Weights of a small transformer language model.
Size: MLP 512 GELU, vocabulary 6056, 10M parameters.
MLP neurons of a small language model. Each row is named by its layer, matrix (down: output weights) and neuron, and shows model dimensions 64-255. Each number is 128 + 24 x the weight over its row's rms, rounded and kept within 0 to 255. Numbers have three digits each.
Before each neuron's rows, "fires before" lists the tokens most often just after its 100 highest values on Wikipedia text that the model never trained on.

fires before: "1", "2", ":", "S"
L5.down431:075084129175122167127136139111149098113129133112118156136159134133150105112141191151146123148116129114159134145111153153137118159120174116145118085118136150114133149172085141104127140146123132096107156132111151090141097084121100092128136116135118093120158079151097130132121123110103085146141098127118129153131130194109135145133154151123142059103142084161143079097131090141110151137108108143149108135126116083160152118125149120109145178116119126108137109141135136127118134132142145152111118146096148123133141115144107116112100134130126156120128116121146157112161123173077169141

fires before: "'", "',", "9", "0", "6"
L10.down504:124106137129121139102078154161099130126136097137131158156140131104120082138121066149117180110150153125124118132171126127205115120163173099103144122115127119099076154132122132081140116114134093173139132118095096126124162138116107130090122114127112173153118114140124128123112104148167123173069107082134128145065129099125115084104165118156116097145149142180131141126160109142143113119121121101135080179151133134127095129145101131104156142140170090126076140093125139143127115118156120153140113087143116133128119176143104159134125178115110121164116150123144145108126083130139121119

fires before: " in", " on", ":", " by", " from"
L10.down79:117146116139102098136151112129119103117123154138131092102121127105103124135087099132114125137093127102163111123160159133058101081141184133095137113137080140114169099082125130145125094127159148133163129112138123138101114123112192133122145090151129105122144158132132148145170139094148137129137074100136122126125152104144179124131139141121119049142144121116122143136142106155155114099139107126167152076135087145135098152123131124174147116084180137152117105156096108132122149147158098098151135117136123137122139134151115054144099127147144119130081154138160097137106150105098145144

fires before: "s", "2", " |", " T"
L8.down61:146145136122158119112106145107129123112121127110092107088122151106113128117140129108125135118103150084150140104132144141155123137149138094083151145143169116060107126114168159134101127176142139105085105161092150122121149138139128116119155135123113149149131137124120131088121124126136141134113146117136136123159118176143149125123147103093115097154115153117157117122114122122166175155098115104139155118099120127137155095156140118129113163112101115160111121084118137117087136135112125124127162095156140097183150141101143099141173089102170171157144156150128154104163127159140108156

fires before: "1", "2", "3", "4", "7", "9"
L8.down216:105115117125100134152157122124115117136134127100127167131137167095127166110143134160165107153107155099141122125135157135122130114136122129093154134151126159171141115125158118114088104148131144088052116117082150124117151129144078138126127129108120102123124139129158133086130142122158106098127130111122094162130121088145103093106164165138124130074122132132114122095089146142149168129108142083155164195157137130106106158178153143115127109120158123100114089085133148137128143118119139150141140125093168151104115139098117106146130173116123147157077114110122147078111168149136123098

fires before: "1", ",", "9", "2", "0", "4"
L8.down394:091110170150165147111120101134143115142127166116152111146106121137124120146110122114123135130140124169124136155134102127130126140153126114103121073146108118141152170090138140128124112136118181090147122151135150098137083149153135147123145098124121107087108140130140107148165088097167149116124137137114137082114130116115106154149145144044105108147116095153163135132120124117110120115088151147151088131116111152157153112126146100127124120134122096177148104141153161133163104129100099127181127122174145114136091143144115116129170101101167149103132114111121140114134160160152168105

fires before: "\n", ":"
L8.down140:103099081130100168094125076083110144100150145131127069104120130145134142118141093109140124140163127146107141116106148116135176090121151118150109098141143120159122113119129097126119154101138105154150139141133117153100089132107087136181127179087162115145128130142142098096146154147148138097110141119109148134177154098097137162131142121097183089125128100154139154150146125110128152111137069132096099117124134114132114112113129129162109116122168132132134143105158126176144096130124140148128108132114156116121112141159122160108127117163120109115136161128116140092132108138122089117

fires before: " ", " Release", ":"
L5.down105:155140114143101088138144101141099159109144110156145158121143121138126128114105129133157114159152116142082133130139162158131152162087107167122129166165062111095125099148112111130121154179152141083122147117148129126107106125152120139100148114119107106125117159124130147149119129152126167099115148083135128137113112112126122130152156145143153115137121109093107128148144145106136140141125167103106135111190124146137115140117117091157150133123100141132122170171101123183122128148103163134142089154106158096051133154129147114143136103132080161155136099084079098142123096091171118071

fires before: "0", "ing", " the", "8", "3"
L10.down87:104110139169159146151110152162117136174111134102178152093106145166126122155107141126120096168109135121140126129135126107132127113105113118143155148143118122120125099099132162153145155127113096083116175077115135103107142092135113143132187145110129153099106142141160112104104136136141095123089119132115093141140143118154118114127119109136094099179128135107133114113137105122104132144151145118151097161134157168108134099110149142117150166133116195147109136120160174108125105161124119122167123076126125148149140111113126168119117184168106142096149118138125115146109160127136146145

fires before: " |", ".", "ent", "or"
L9.down31:123099155115154117127148143116137148182076112119125133139116169142113083096069141143147137100152111129075132143120109143167111149144140102121152113127103097121134114162129128117108124141130156136132089113131102115089105149164136145146153156132121096139173116137114130140121171123107178147058131144105122122079118097128140088116115110124158126161143123126110158102142177089092142126086149117125146114151103145157109116110146125180075139152169113064119114158163140142115138142120140129140163128156085108161113105175103168121087102165156117135141135119147111119152139159133136128

fires before: " ", " /", "B", "O", "M"
L8.down289:110084095094138092138171109130137149101102090112103159107144136178142097073170176104144156124146145094106104128143149122147130099101105100156099172129084073136175104125109123146116128149141115096092131112146126109141109126153166151125128153135101101136128122130127167098079129104121149129127147106123084223112114118147125111159137122152125116162126120165103146119150097135106191151151110172118118142142112117109124129115091131089102136155127123141098139165154098128102161112112110146111162153125116122153150142154152176118135109145090112144133153127122099132150123098183132136

fires before: " |", " to", ":"
L5.down484:078143159123111145130108085144123163111141133098118140114079096122136126122114138129087161107106130147126149152161178132130154128171099134130121133129124136089148141136135078128191121121212141150094108141096127126105153094144139110124114133141121147171131134136159103110125160137127127142145108108150096068151130131118125116130121110127112156135088088112084150095123110124130146120122136111118122118172125162182128094138148116121136129113143124095105105127116123124118173110115132151130176122133150091187149172177101132149132087135091137119121142120123130109166152144106155137

fires before: " |", "0", "3", "5", "4"
L8.down445:120133148164107118138120045067141108114107110125122109150158106151144107143154168108160103134133114147134135100148154129107159071136131182126104125123147135133116126124123137101097145076159155119142115139131142130155081107158149135132128154106117150146112148141106103136166132125133115145144138125151159149108078175139075096162098076138105110140124109134116123172095137133133106163142121134134142146167178094119127110125126110154129158146123142095163114148140133134099146076158124149103101074171126088124119148107124123158118132092103148092137184118148119118104136126113117104

fires before: " ", ":", "1", "a"
L5.down421:169081131130127155113122108105108178132145116134146123103134133070123100159157113122103154100128141172093168153148080150117156120088146129122108094129165140131109099102157130114078147172162152160125139193115122099136141072106101080107097129125155124117134119153122130137138129137171138110118107144122136119175113116154141107146123116120180132109157124134103080136134153144114118117116122147067092118195124120101132149081150147100110135133114150148137101123088106122167125152103160139153114130152101170143095155165123146136097154152148142126147107115122125108167103104160134134

fires before: "2", "1", " "
L8.down39:184135144123114114107114150116156111119119163126164103098140143174132143131132119121137137099133144116107117141129129141099134097122138124144104141127128144117121141083119132103113119157108093131086113166112126151167120125120119161114126175115107087124094119150121123115107108143184105142113125138161176114129138102107138098135116103111146162131129149106124145111108150142117147117129126152184095142091171126222117139088144140128145118118132118146176125121130133130117109152108096143105127103114111048119150154141142142153067020125108137114134131164089141166140124152115128126

fires before: "°", "E", "4", "1", "8", "6"
L8.down194:097147124146080159139108120148155137117129135143073120137151157107136151117132122104113119148137111171121094141184140082107121139072133088114136177162163158104070150141151128101100105153121065119149154189150109124137133150133118129134118164107143093141116154151110106143097154110116132107137122114077143152128143113110113140126122121057118129178131078132157086118138123095140120126094178112167138156116101135088151102100176130106147139187127130141158106126105108143129154159133116100174118122156122167117158089136152088106138157127126151116132099104138129122147104166121127138

fires before: "0", "2", "4", "1"
L10.down287:110127127100140140082111129134137143136140139090107135080143112166137131133142133129125110138141116151155148170099183095077138135104140150144140124111077130143141135105112144137126183143135089155107129118130149100094156113129121114103137159144074104118130093144140149085132140167158171129113107100152130129106137116135168150106141136144101103151111105144130086110140125118129156155152160097183122139084149127104090102121117113149162104076120122151159081139145151161146128152135114121117174089142134152173110123106163125145161133118111118135143150186133100138147123106094155108